config = dict(
    n_layer=11,
    norm='rmsnorm',
    norm_eps=1e-06,
    qk_norm=False,
    lr_mult_qkv=0.5,
    decay_fraction=0.892,
    final_lr_fraction=0.1,
    dataset='wikipedia_en',
)
MLP neurons of a small language model. Each row is named by its layer, matrix (gate and up: input weights; down: output weights) and neuron, and shows model dimensions 112-175. Each number is 128 + 32 x the weight over its row's rms, rounded and kept within 0 to 255. A neuron's up and down rows have the sign that makes its largest values positive.
Before each neuron's rows, "fires before" lists the tokens most often just after its 100 highest values on Wikipedia text that the model never trained on.

fires before: "s", " in", "ve", " that", ",", "ective"
L4.gate397 [143 223 136 182 206  86 130  77 176  85 121  94 164 119 105 175 133 144 128 116 160 204 188 126 111  78 168 125 139 120  84 115 157 157 112 180  96 119 123 123  91 129 107 125 153 176 146 131 140 170 182 119 140 160  80 176 145  89 114 163 148 130 137 139]
L4.up397 [174 112 123 150 182  58 131  74 127 134  90 143 137  98 122 168 138 114 145  74 141 167 175  88 135 142 154 100 117 127 118 120 148 131  63 122 152  74 141 118 150 107  93 119 113 145  99 135 140 137 138 167 154  91 152 127 107 139 177 159 102 125  95 162]
L4.down397 [114 163 117  96 140 144 142 173 150 104 163  97 104 124 106 131 118 156  75  61 159 125 122  72  85  93 165 132 153 136 143 135 130 106 108 155  60 134 169 122 121 134 106  98 177 178 147  58 152 178 156 104 116  89 104  96 140 107 106 168 110 126 154 117]

fires before: "\n", " as"
L4.gate87 [187  89 126 145 139 130 113 217 107 165 140 164 128 166 187 139  22 144 172 125 181  90 128 130 120 143  73 143 126 140 120  92  85 159 140 112 132 163 109 165 144  96 120 139 133  49 128 109 114  90 145 107 173 188 168 156  61  86 128 120  73  73 127 125]
L4.up87 [159 120 133 156  84 152 182 140  94 164 181 121 138 121 142 111 129  79 139  59 107  86 140 122 113  39 110  81 131 138 126 151 113 108 158 161 174 134 185 127 164 119 141  95 144 140 158  98 139 133 177 175 142  87 198 103 100 144  89 127  87 165 169 122]
L4.down87 [164 117 116 116 157 111 177  75 126 146 126  94 147 132 111 109 159 126 156 179 157 153  71 147 182 143 179 131 163 152 109 124 108 114 126 155  84 130 100 144 145 161  77 147 178 123  86 141 126 140 117 137  97  66 122 185 146 107 127 136 156 147 168 151]

fires before: " ", " a"
L3.gate712 [125  79 110 116 115  95 131 170 104 138  61 146 157 122 133 169 118 111 144  82 162 119 114 146 169  86  83 109 138 164 140 127 136 117 178 157 148 186  66  99 131 153 129 127 164 110  46  98 103  83 167 198 121 127 117  59 151 134  93 140 139 140  99  82]
L3.up712 [167 144 142 106 135 152 176 136  94 113  43 169 132  64 138 173 147 121 186 124 130  94  56 112 172 147  83 148 136  81 154  84 127 138 192 153 114 146  96 153 104 116 215 135  96  90  99 109 148  66 193 163 112 119 135  86  99 139 115 149  99 100  65 150]
L3.down712 [188 110 144 112 145 164 140 207 110 111 118 154 153 170 106 147 115 156 126 104 103 176 132 108 139 135 134  96 127 164 152 184 130 137 194 168 174 201 193 146 114 124 127 143 118 149  90 163 147 107 124  87 129  88  65 123 124 130  62 117 148 168 146 124]

fires before: " |", "==", " /", " ==", "s", "bury"
L3.gate729 [127 147 155 114 108 215 120 119 227 158 106  93 101 158  99 152  76  84 143 171 124 117  80 158 140 122 183 134  42 151 153  86 155 163 131 138 136  93 141  91 128 146  98 164 136 161 133 135  66  99 152  89 153 133 126 144 198 129  69 154 109 150 146 148]
L3.up729 [112 141 163 113 130 116 130 125 100 110 118 120 130 132 210 111 108 135 110 114 101 128 135 111  36 150 107 127 144 142  79 168 116 135 102 173  95 118  49  96 159 140  46  86 136 154  88 132 154 151 105 119 113 125 142 197 141  76 135 164 122 107 120 129]
L3.down729 [160 117 151 131 155 144 115 127 207 138 115 110 172 123 145 108 120 138 149 189 124 115 135 136 112 177 152  97  94 110 150 146 118 106 127 178 119  49 142 142 127 125 125 188 160 157 175 116  75  99 154 114 111 154 103 110 107 106 122 108 121 134 107 135]

fires before: "\n", "|", "-", "|---|---|", "s", "|---|"
L3.gate397 [145 138  98 106 105 131 175 199  92 157 121 109 127 140 178 178  77 106 105 181 136  79  86 144 106  88 119 157 135 102  78 134 149 136 178 107  94 174 122 136 118  81 175 158 119  89 174 189 119 126 148  92 126 169  97 145  82 151 135 110  96  88 112 137]
L3.up397 [149 123 181 175 127 164 131 104  86 118 148 139 108 111 139 139 101  99  83 129 160 135 160 131 113 165 153  52 136 181  68  93 211 131 122 113 151 145 147 167 125 126  42 212 161 128 133  71 153 179 130 158  93 164 109 150  89 120 150 161 182 172 123 105]
L3.down397 [124 136 104 121 140 126 118 150 109 117 147 109 132 162  70 154 156  81  94 188 116 104 107 140 117  31  97 161 110 163 160 127 159 103 171  99 138 120 112 120 133 156 111 121 178 148 102 126 124  88 122 125  92 109 102  79 169 142 156 140 140 155 118  91]

fires before: "\n", " ", "---|---|---|---|"
L3.gate691 [134 134 100 152  95 128 133 146  94 101  88 109 147 154 131 156  82 162 109 177 150 101 124 114  98 165 108 120 100 168  88  88 148  99 100 138 130  59 143 118 163 187  74 163  85 137 148  38  59  85 178 125 174 110 140 165 150 166 135 140 102 178 157 115]
L3.up691 [141 157 114 135  56 171 128 130  55 139 109 100 145 101 145 146 110 164 134 206 128 114 145 139 104 140  82 107  80 160  80 138 189  94  68 109 147  95 173 135  90 152 132 158  98 183 144  48 139 132 172 106 138 162 110 137 165 133 111 136 120 182  97 145]
L3.down691 [152  96 178 122 149  98 122  84 157 111 119 106  94 171 161 118 114 102 143 145 107 145 160 123 159 104 126 105 145 128 140 137 149 139 132 146 108   9 183 116 108 132 171 138 113 125 115 115 190 106 130 126 140 158  91 144 158 147 125  68 111 202  80  92]

fires before: " ", "\n", "---|---|---|---|", " Goals", " GA", " GD"
L4.gate689 [175 193 101 123 141 142  95 137 156  85 117 122 105 158 202 138 176 159 123 125 130 114 190 107 137 129 110 110 110 148  85 161 184 153 148 101  88 156 171 140 128 121 107 110 130 167 110 117 145  87 154  52  85  97 135 136 136  59 134  77 158  78 141 154]
L4.up689 [129 104 160  82 130  56 131  77 165 169 114 150 108 133 128 115 130 153 189 129 135  84 138 178 112 152 115  84  99 161 146 167 153 169  62 176 111  64 163 104 165 150 122 124  68 138 118 102 129 167 112 138 158 132  70 158 140 114 128 100 163 123 151 106]
L4.down689 [203 162 132  72 167 157 139 131 150 134 152 148  67  96  61 139  94 135 181 113  93 153  66  91 136 118 138 111  98 119 146 130 114 152 100  83 153 138 180 175  99 145 171 108 160  78 146 106 132 143 215 155 106 141 106 159 129  58 148  66 113 130 125 108]

fires before: "\n", "The", "In", "===", "-"
L6.gate653 [ 98 166 155 141 149  93 132 145 169 108 152  80 152 171 209 113 149 148 143 107 140 125 135 134 150 183 154 110  79 143  48 163 144 108 122 103  89 139 145 163 170 126 124 135  69  94 145 147 146 107 155 177 111 148 112  94  89 152 170 143 124 170 159  78]
L6.up653 [ 87 154 102  98  77 132  99 219 118 156 117 142  76 132 108  75  87 149 130 152 117 118 108 146 163 129 101  64 155 159 101 184 133  86 139 150 147  77 141 125 126 102 149 108 146 144 145 110  88 167 100 172  91 102  66  90 102 133 168 130 108 110 156 117]
L6.down653 [141  97  98  83 155 160  99 128  97 179 181 139 160 157 114 115 153 120 117 133  94 176 191 180 186 105 140 101 107 116 166 119 128 109 128  85 125 128 186 100 137 129 118 146 159 146 134  65 133 194 123  90  99 126 122  85 155 144 159 157 122 176 157 123]

fires before: " in", " on", " by", "9", " at"
L6.gate70 [149 163  78 160 130 117 173 125 135 134 122 128 116  52 108 139 110  92 135  84 141 187 147 114  49 107  97 118 102 158  90 144 189  93 126 163  96 160  73 132  61 112 136 119 197  83 137 124 133 152 209 120 113 133 145 147 166 106 125  61 112 157 121 152]
L6.up70 [145 128 120 122 116 102 165 176 135 178  86 115 126  89 177 137 116 149 112 124 145 100  98 138  84 102  80  96 126 187 199  80 176 137 102 100  36 192 123 122 167 148 128 104 126 132 135 132 143  90 131 116 116 128  79 169  92  62 146  71 183 153 159 165]
L6.down70 [ 73 169  75 105 136 105 164 128 186 110 126  63  61 133 152 157 117  84 170 107 118 120 116 174  95 154 120 137 195 154  95 152  80 115 153 176 110  96 120  98  93 144  93 146 138  85 131  85 133 150 121 163 167 139 105  94 131 147 127 122 153 138 120  79]

fires before: "\n", " ", " a"
L3.gate760 [142 177 117 169 122 153 112 154  70 146  84  58 126 133 170 160 115 154 128 120 167 131 186 127 151 135 121 118 159 144 105 143 133 140 141 141 109 110  96 100 169 138 144 109 136  86 139 126 111 143 163 116  50 150 131 155  92  70 156 100 111 148  91 147]
L3.up760 [136 121 130 149 174 115 167 104 113 142 133 108  93 116 140 121 125 105 140 108 143 112 161 129 147 161 169 118 135 129 113 184 168 153 158 138  92  65  95 163 114  93  93  95  81  93 125 155 152 119 175 129  38 147  99 139 144  88 113  89  95 131 178 118]
L3.down760 [163 154 123  99 131 158 142 138 137 141 188 114 147 121 133 124 164 139  68 121 148 141 108 153  76  64 146 122 120  77 104 127 111 149 139 149 193 136 112 150 143  73 136 124 208 131 132 180 143  90 159 135 151 127 102  63 134 175 144 148 147 155 158 194]

fires before: "s", "t", "ve", "m", "ia"
L5.gate197 [122 146 137 146 129 149 130 163  79  79 103  90 162 122 194 129  94 108 131  99 130 135 173 165 136 129 123 148 121 152  38 105 154 140  90  75 167 144 116 130 106  46 189 147 163 165  70 118  93 151 153 125 148 143 140 151 183 161 133 196 124  87 176 127]
L5.up197 [114 120 124 125 116  75  74 178 132 101 121 114 154 129 130 129  90 159 165 160 115 101  97 169  83 101 161 157 123 144  75 133 143 117 122 139 112  87  84 107  89 159 130  89 137 184 121 100  96 139 150 168 166 118  98 146  95  98 110 188  99 136 111 145]
L5.down197 [161 144  79  93 165 133 134  65 149 150 166 158 131 157 113 140 140 152 101 100  84 123 105 132 127  80 150 102 117 174  86 126 102 134 106  92 149  72 165 184 142 131 145 169  93 172 118 118 128 146  71 131 119  83 144 114 150 102 119 159  76 122 125 129]

fires before: "\n", " "
L4.gate124 [114 145 148 163 108 101 123 110 146 110 117 112 139 132 101 131 116  52  94 145 109 140 120 100 131 121 178 141 157 103 157 215 122 108 158  89 140 152 150 141 114  56 168 108 137  98 108 138 134 167 133 172  93 108  92 124 161 138 154  76 118  79 173 101]
L4.up124 [ 90 152  93 158  66 163 117 105 137 125 114  98 136  83 132 138 134  87  97 136 112 153 127 164 124 125 151 183  91 151 129 179 128  50  85 157 125 160 119 102 221 114 176 102 141  95 126 124  82 108 139 211  73 105 136 180  70 158 133 155 113 167 152 143]
L4.down124 [167 132 144 151 123 147  97  98  77  85 128 118 126  90  78 122 117 102 120  90 134 146 128 133 130  54  95 189 104 116 113 164 157  63 109  88 108  81 146 112 153 131 187  95 119 145 142 117 126 173 106 136 156  94  54 104 142 105 149  83 136  70 149 173]

fires before: "\n", " a"
L3.gate520 [124 116 148 142 117 119 116  80  87 121 128  70 132 148 121  87 157  74 160 147  87 106 116 150 175 138 160 205 162 164 147 130 142 114 117 145 142 125 153 158 188  97 159 179 134 114 190 167  87 108 124  82  57 166 170  72  84 106 104 131 159 150 133 111]
L3.up520 [135 153 166 139 193 131 107 159 106 132  93  85  81 137 137 115 144 103 105  89  94 174 120  92 136 154  73 165 130 124 123 124 163 101 140 110 135 112 150  86 180 144 120 124 151 126 174  93  99 138  35  17 108 173 206 112 122  93 115 158 126 143 144 100]
L3.down520 [104 108 107 123 117 175 111 108 117 155 122 162 118 135 152 114 152 168 122 109  90 148  93 198 135 152 155  93  96 108 209  87  89 147 125 123 131 136 122 119 115 143 135 145 100 140  86  92 173 133 155 140 161 212  79 140 133 152 152 163 155 134 123 179]

fires before: "\n", "|"
L3.gate611 [ 82  81  94  80 121 112  94 108 160  99 119  85 151 112 121 114 124 142 113 116 114  96 142 156 141 176 100 150 101  99 116  87 101  92  79 119  64 144 101 153 174 102 145 131  59 158 183 116 132 127 128 102 131 110 124 115 134 120 179 153 156 106 159 123]
L3.up611 [162 136 112 145 114 137 142 138 145 116 126 129  96 127 131 162  50 115  99 152 108 139 134 118 200 149 100 111 170 100  85 135 120  62 152  75 132 152 162  91  72 123 111 141 105 116 185 197 105 144 151 106  70 182 102 134 119  81 168 153  87 129  91  87]
L3.down611 [102  79 143 140 189 181  89 117  92 122 130 149 136 117 142  93 101 118 131  96 116 142 170 134 119 156 100 134 202 146 152 146  84  56 147 138  63 113 118 123 138 179 170  98 135 112 164 153  85 132 118 129 138 151 138 158 140 154 134 124 114 120 123 117]

fires before: " a", " well", " the", " ", " part"
L5.gate549 [ 50 187  96  80 127 118 131 149  87 108 146 156 147 115 175  86 121 151 110 130 127 137 135 130  93 134 120 127 147 110 170 115 106 152  99 127 153 122 170  89 128 124 142 138 102 105 100 144  77 148 141 150 135 124  99 171 129 139 133  96 137 161  83 152]
L5.up549 [112 148 148 129 124 200 163 111  82 154 123  76 100 113 134 170 133 112 125 103 150 164  82 133 131 161 213 166  95  84 137 140 164 158  72 100 136 174 153 158 165 108  98 119 133  59 124  73  88 107 115 141 151 138 159 167 158 153 124 171 132 125 139 132]
L5.down549 [116  45 150 134  85 144 142 149  81 117 180  80 141 127 101  80 200 188 107  74  69 136 100 161 187 129 147 101  55 169 118 104 131  80 168 131 111 152 107 118 165 118 160 126  72 146  89 146 111 148 151  70 160 111  97  63 102 176 139 103 170 156 136 117]

fires before: " ", " /", ")", "=="
L5.gate688 [123 141 106 146 129  97  75 175 133 181 121 121 106 111 108 119  83  86 189 106  97 158 180 114 179 177 123 134  90 144 105 192  89 111 136 104 131 123 172 108  78 118 150 131 121 106 134 144 118 123 115 179  89  77  58 140 113 151 117 113  93 147 131 151]
L5.up688 [ 93  90 190 145 140 123 102 144 153 114 151 162 152  33 109 148 170 159 212 157  90 158 139 126 134 137 116 113 135 119  70 155 158 121 188 196 185 145 138  81 202 155  89  76 204 113 124 128 103 160 209 133  92 100 158 109  90  86  68 107 169 163 112  63]
L5.down688 [ 94 102 146 114  39 145 137 152 113  93 127  80 159 115 117 144 161 140 147  87  97 118  82 148 144 172  63 121  90 126 136 166 134  59 167 169 139  86 184  71 129 145 100 164 156 113 160 166  85  97 115 141  92  72 132  44  69 104 112  73 141  69 118  70]

fires before: " in", " to", " by", " and"
L4.gate195 [208 161  60 117 108 183  83 147 128  93 123 137  90 105 152  80 179 105 175  97 111 119  78  98 165 175 182 141 137 168 111 116 155 131 137 176 142 178 172 116 165 180  90 132 123 117 132  89 135 132 134 139 140 127 141  68 111 122 140 141 106  69 182 185]
L4.up195 [130  38 137 109 152 128 143 162  94 174 174 114  96 154 104 180  69 166 177 182 153  85 117  70 150  92 133  67 139 128 191 154 157 135 111 126 123 177 117 141 134 149 134 129 175 148 112 130 111 179 175 176 162 127 111 126 179 102 196 115 176 102 148  97]
L4.down195 [130 134 159 108 154 112  96 173 136 105  69 111  93 203 126 126 140 144 165 169  86 103 108 122  95 132  83 134 146  77 104  99  90 152 160 135 144  76 137  90 132 132 128 120 128 126 166 134 126 145 115  57 122 119 109 133 160 116 116 126 154 115 147 155]

fires before: " as", " in", " on", " for", " at", " "
L5.gate685 [137 137 124 144 144 125 104 149  53 102 153 100 176  92  93 180 173 182 140 118 111  99 156 140 112 127  86 153 150 114 194 129 134  88 108 159  97 207 127 129 134  84 113 140  68 120 148  47  96  91  90 111 138  51 110  65 151 104 114 146 109  77 150  95]
L5.up685 [124 110 121 116  94 133  93 103 123 182 163 149 158 149 121 143 129 141  97 143 162 230 181  69 120 157 129 129 139 112 143 164 134  97 142 135  48  79  93 101 189 104 131 135 163  93 150 113 159 132 168  98 117 169 189 151 131 179 166 115  69 128 161 127]
L5.down685 [169 109  82  99 139  94  68 158 155 115 140  67 120  30 102 175 115 111 157 147 107 130  92 130 130  70 106 142 138 165 121 131  70 151 206 169 114  96 123 110 166 158 114 124 126  69 147  69 133 190 106 142 135 138 129 142  96 149 126 191 151 133 172  94]

fires before: "|", "\n", "-"
L3.gate31 [153 112  64 101 126 120 172 137 102 108 101 102 118 113 140 147  66 102 143 146 152 101 144 138 123 115 101 123 136 140 149 114 147  65  89 116 152 131 139 103 160 133 158 147 157  89 121 151 181 115  95  59  98  96  75 117 140  99 135 136  65 131 177 150]
L3.up31 [133 117 114  87 121  82 134 140 119  58  99 142 124 121 119 155  91  76 107 129  81  88 182 136 133  87 144 140  64 149 174 165 104 131 111  95 181 103 104 155  61 131 158 223 105 173 131 142 178 135  99 130 163 131 116 154 121  81 138 118  98  87 121 191]
L3.down31 [161 115 112 133 101  86  87 126  96 112 125 158  71 185 118 180 131 118 110  97 173 135  97  80 174 129 103 102 136 130 215 120 138 124 132  85 161 105  97 127 135  83 143 154 122  93 124 116 142 145  97 107 139 200 107 105  93  90 138 171  76 114  92  81]

fires before: " a", "\n", " an", " the"
L6.gate743 [158 149 146  79 145  75 139 160 109 190 146  96 127  95  91 132 166 126 182 181 118 151 121 108 117 119  77  78 133 111 131 154  43 119 130 105 159  81 134 143 178 146 153  65  95 156 137  82 172 131 159 159 138 132 149  98 125 161 101 131 159  98  59  81]
L6.up743 [100 140 138 108 119  40 118  97 197 159 126 155 109  97 122 162  94 160 145  90 142 143 167 136 143  87 113 163  45  99 131 130  81 125 140  87 147 137 155  75 165 102 181 156 106 159  92 165 167 109 251 150 165 160 115  89  90 185  79 137 130  71 156 156]
L6.down743 [ 82 117 125 105  94  99 240 143 127 124 150  86 130 109 101 122 132 104  91 109 159 137  97 125 107 214 112 159 141 114  96 108  77 100 167 113 119 194 163 166 173 151 132 139  90 182  70 118 146 138 166 162 158 119 108 131 178 126 152 140  88 102 142  81]

fires before: ",", "\n", "s", " of", " (", " "
L3.gate169 [110 134 182 165  94 113 105  86 174 164  76 150 159 124 162  74 117 131 112  95 134 125 117 192 134 100 138 130 131  66  98 112 119 103 137 102  95 158  99 134  80  71 130 141 129 144  95 129  24 128 160 104 117 201 120 155 109 131 142  66 133  92 143 147]
L3.up169 [198 163 130 204 124 120  79 112 151 186 143 192 132 137  63 119 137 119  97 117  97 165  68  86 153 157 103 143 169 122  84 126 115 135 130 110 114 124  75 131 139 210 118 134 133 128 126 125 159 203 179 169 132  70 133  74 148  97 146 204 108 117  76 111]
L3.down169 [115 116 110  56 127  83  99 123 144 165 107 132 139 152 125 101 127  95  62 143 152 113 185 118 145 128 118 142 163  73 107 168 156 155 116 111 135  56 158 141 146 180 135 143 115 115 179 115 140 120 150 140 149 142 172 147 151 156 103 132 162 125 177 137]

fires before: " ", " October", " the", " September"
L6.gate456 [138 137 111 130 130 180 121 133 155 140 154 138 107  78 171 130  98 102 164  99 114 167  96 125 175 108 128  92 165 135 103 126  93 131 108 251 137 161 140 113 106 152 186 153 165 125 147  89  79 118 187  72 141 131 144 119 100 175 128 134 149  84 164 211]
L6.up456 [172 149 128 123 108 156  93 170 176 151 119 151 147 126 124 115 105  88 147 110 171 161 134 185 105  99 155 119 130 173 121 129 129 150 134  91 141  79 109 181 104 120 126 113 179 130 113 120 132 155 127 107 126 104 156 165 116 128 146 137 116 140 105 147]
L6.down456 [148  83  93 117 122 115 138 144 126 107 138 124 121 136 179 149  66 119 196  83 142 174 101 205 127 160 115  71 193 119 129 104 179 123 166 107 127 206  60  52  58 101 102 175 143 176 164 104 109 137 132 143 127 116 125 129 110 121 102  91 111  66 154 200]

fires before: "\n"
L5.gate206 [149 197 125  71  88 139  79 123 120 140 131 125 106 130 150  32  95 114 134 116 153 162 135 138 126 120 121 138 145 126 104 152 154 137  67 139  80 110 160  89  76  45 152 162 125 107 111 149  85 127 162 150 158 120 111 125 142 110 137 112 156  79  95 151]
L5.up206 [135 121 126 150 119  81 137 179 156  86 146 139 110 126 121 165 138 117 130 169 113 135 109 171 125 187 119 120  76 112 153 117 111 163 161  83  89 137 108 112 108 154 124 111 106 162 133  49 119  77 150 162 120 206 135 157 177 103 115 152 123 107 136  87]
L5.down206 [174 157  85 119 126 149 205 128  59 185  83 113 124 141 108 128 114 186 135  90  98 108  65  94 157  92 158 149  86  62 133 104 139 139 149 141 124  83 154 159 140 143 166 116  47  96 148  96  91 137 119 169 132 131 135  65 161  76 133 115 108 157 132 141]

fires before: " a", " an", " is", " ", " the", " was"
L5.gate298 [109 124 159 121 145 119 160 134 140 115 169 143 143 182 130 100  94  99  93 153  86 145 185 114 109 144 116  82 100 120 129 151 172 141 186 188 119 158  85 112 149 148  77 113 111 137 128 126 158 162 167 155 115 199 111 159 151 133 131  82  81 130 129  76]
L5.up298 [ 29 142  97 102 122 123  62 164 147 130 114 124 127 100 152 166  83  87 198 195 124 111 137  97 115 104 170 137 105 101 161 149 169 204  60 105 145 119 131  97 112  52 136 124 130 114  90 165 136  61 141 127 126 109 117 125 115 160 147  81 162  68 113 140]
L5.down298 [ 72  94 133  86 149 103 145 188  59 147 143 181 102 178 179 137  79 122 134 157 153 129 170  84 157 131 111  51 183 152 140  97 116 120 143  83 135 145 124  69 151  97 172 108 109 171 138 171 143 115 190 140 151 114  94 101 113 160 138 143 111 152 137 163]

fires before: "==", " ==", "\n", " season", " |"
L6.gate535 [126 199 132 136 127 136 156 155 107  91 112 177 152 189 130 173 155 121 123 189 187 112 113  99 194 113 108 115 165 171 138 120 137  78 134 150 186 153 128 183 155  50 166 120 163 169 149 158 144  78 124  78 104 149 133 108  76 131  70 104 105 133 133 113]
L6.up535 [145 159 157 165 170 136 124 168 141 114 107 164 117 148  45 152 124 103 128 166 151 132  50 149 164  97 137  69  96 131 171 137 190 147 134  86 100 107 113 173 144  84 113 110 145 159 105  91 131  77 150 123 110 185 109 206 125 103 104  99 164 151 145 123]
L6.down535 [107  83 155 132 158 118 144 214  98 105 153 105  79 145  77 101 135  78 105 134 181  93 152 184 115 126 153 127 158 110 108 128 193 106 120 111  83 119  57 145 135 124 163 151 139  95 131 113 140 126 102 110 107 146  73 126 156 106 135  80 131 110 133 101]

fires before: "\n"
L3.gate275 [120 139 117  87 100 118 117 163 140  88  66 151  38 185 140 170  87  93 109  88 197 182 184 117  99 172 153 155  76 144  75 150 137 146  94 128 187 152 144 168 100 136 189 136 102 107 151 113 105 130 194 178  72 193 173 118  58 117 136 115 108 162 129 146]
L3.up275 [ 59 155 115  93  86 111 116 157 100  52 114 144  58 117 141 110 138  74 116 136  99 124 143 140 108 125 219 164 107  98  69 185 160 161 117 162 132 142 142 158  83 159 110 121 126 100 130 135 124 121 166 148  92 162 116 137 107 137 154 123 132  82 168  95]
L3.down275 [ 77 141 108 126 143 122 119 128  69 124 170  88  98  99 103 111 149 113  86 135 128  76 140 137  82  77 151 154 192 126 135 154  89 113 130 129 113 152 139 163 118 146 161 115 180  76 102 139 120 141 121 136 135 125 116 171 168 112 143  96 195  44 179 137]

fires before: " ", " the"
L3.gate581 [124 137 140 109 145  92 207 144  90 139 126  94 136  90 149 129 117 132 111 117 102 178 159 110 121 173 116 113 215  79 152 122 119 175 111 117 108 121 110  80 110 111  97 149 139  66 140  98 124  82 159 170 160 106 104 106 161 161 105 158 168 105 160  84]
L3.up581 [111 120 137 153 173 150  53 152 126 126 181 132 135 102 171 138 116 135  68 153  80 189 150  75 147  91 124  98 135  59  98 180  46 155 131  72 108 139 146 128  98 101 102 116 115 127 126 115  92 119 160 191 142 101 103 115 186 148 162  78 110 108 110 119]
L3.down581 [166 129 150 127 107 111 162 138 119  80 129 150 121  91  67 153 106 125 163 104 128 145 136 165 101  63 159 134  93 119 105 215 105 131 206 174 132 207 140 129 143 112 171 159 120 124 136 152 104 112 109 135 136 138 133  58 207 155 170 135 142 166 153 142]

fires before: "\n", "born", " a", " is"
L3.gate28 [115  66  74  58 161 119 121 126 123 165 112 118 148 156 176 132  89 125 110 187 122 142 158 133 100 126  70 109 164 116  95  99 152  88 158 130  94 128 125  60 122 137 130 145 109 109 115 157  81 135 201 130 165 134  96 154  87 119 162 178 126 153 131 145]
L3.up28 [132 149 175 162 125 103  92 117  83 138 137 120 100  87  89 197 118  79 152 140 125  93 185  32 109 152 152 104  91 172 120 171 149  83  81  78 113 154 130  69 131 103  94 112 159 137 119 138 106 160 108 187 153 166 197 141 169  79 167 129 110 114 141  56]
L3.down28 [ 88  98  94 136 190 139 140 109 178 134 160 112 145 132 141 143  97  80  78 145  83 132 189 189 110  89 125  77 114 183 149 163 135 167 127 121 125 151 125 101 118 135 131 123 142 156 139 116 130 101 203 153 206 168 101 163  29 146 132 124 119 137  87 179]

fires before: " a", " an", " the", " "
L4.gate246 [153 147 179 184  85  81 158 111 189 186  67 153 142 118  67  69 138 138  90  87  97 154  96 167 130 134  80 106 137 120 128 145  84 154 140 174 167 180 111 100  95 138 121  85 102 173 137 142 152 140 154 106  81  85 119 171 151 124 125 115 147 116 195 138]
L4.up246 [121 118 112 130  94 141 128 124 173 149 136  88 100 153 176  75 110 133  90 102 154 120 143  73 131 179 187 100 114 103 132 165 151 136  96  97 112  70 116  71 100 127 136 149 148 158  74 130  78 134  95 149  66 138 113  92 124  88 157 125 190 150 178  87]
L4.down246 [ 73 109 120 137  57  99  68 197  84 127 151 161  98 136 107 152 107 102  96 162  57  88  80 103 141  95 106  97 156 175  79 113  79 115 117 154 103 188  86 160  92 136  93 115 132 142 211  69 197 151 172 176 142  93 123 126 134 139  98  97 101 161  96 103]

fires before: "\n", " was", " is"
L6.gate364 [ 96 110  94  85 153 136 117 114 113 129 181 142 137 159 109 107  89 124 149 141 131 123 148  99 135 103  82 130 122 123 145  97 104 108 141 162  86 148 123 153 136 109 120  81 133 150 104 159 141 105 160 125 179 137 121 157 170 142 108 112 145 125 165 164]
L6.up364 [145 119  92 100 148 134  95 134  94 161 105 112 116 113  90 123 110 128 112  77 115  83 106 151 135 160  65 154 115 126 133  87 155 142 174 121  93 145 148 101  71 147 118  58  85 144 134 127 215 123 149 120  93  72  90 182 111  66 151  90 126 127 105 164]
L6.down364 [112 140  87 108 105 180 157 152 148  88 126 129 145 118 126 150 185 180 162  60 100 158 155 122 111 144  98 152 127  71 165 109  74  94 145 144 129 133  76 123  80 122 172 109 125 114 157 151 196 109 171 147 149 189 148  48 146 139  81 102 120 118 113 197]

fires before: "\n", "ular", "ective", "ru", "le"
L3.gate123 [164 147 125 102 101 101 128 117 151 112  87 152 145 147 150 131 121 154 164 129 167 168 186 114  97 179 139 117 119 203 189 137  83 111 101 127 130  95 138 174 101 143 108 130 140 153 166 153  93 166 114 148 122 115 149 157  91 123 171  93 109 127 144 133]
L3.up123 [178 147 158  75  88  82 148 167 130 152  64 176 136 169 101 100 114 214 138 161 180 134 160 146 133 121 121 134  90 189 147 132 115 132 122 137 164 179 104 157  76  83 135 172 109 116 178 148  74  96 142 192 144 126 152 160 109 143 200  99 145 110 171 155]
L3.down123 [159 112 199 126 145  55 168 107 117 111 175 157  68 117  77 137 113 175  66 115 195 107 190 108 137 112  86 135 116 103 115 103  62 142  70 152 148 107 181 174 134  92 105 130 157 147 157  69  85 123 100 152 122 178 160 119 140 107 120 171 114 133 142 175]

fires before: "\n", " Go", "ard", " The", " He"
L5.gate81 [168  94  82 126 112  87 187 135  85 127 135  80 143 153 134 104 131  80 152 170 139 183 127 104  62 102 122 156 167 100 125 158  66 159 186 105  66 103 113 181 116 179 153 151  87 155 186  99 178 113 199  86  94 103  73 134 169 132 109 148  61  95 149  94]
L5.up81 [119 109  79 116 104  96 128  86 127 136  51 132  98 153 154 121 111 133 147  95 132 127  80 112 133  88 159 130 153 121 144 137 128 230 141 142  86 114 134 127  82 140 173 208 115 104 152 143 139 119  96  82 116 123 129 125 144  91 152 160 165 110 105 179]
L5.down81 [186 136  90 158 106 128  82 122 174 124  66 140 180 159 144 139  92 168 180 120 132 140 106  71 154  89 123 128 115 112 111 118 154 190 171 165 158 134  88 180 115 159 134  75 136 108 161 139 154 115 212  81 109 128 102 179 123 164 168 136 103  83 170 141]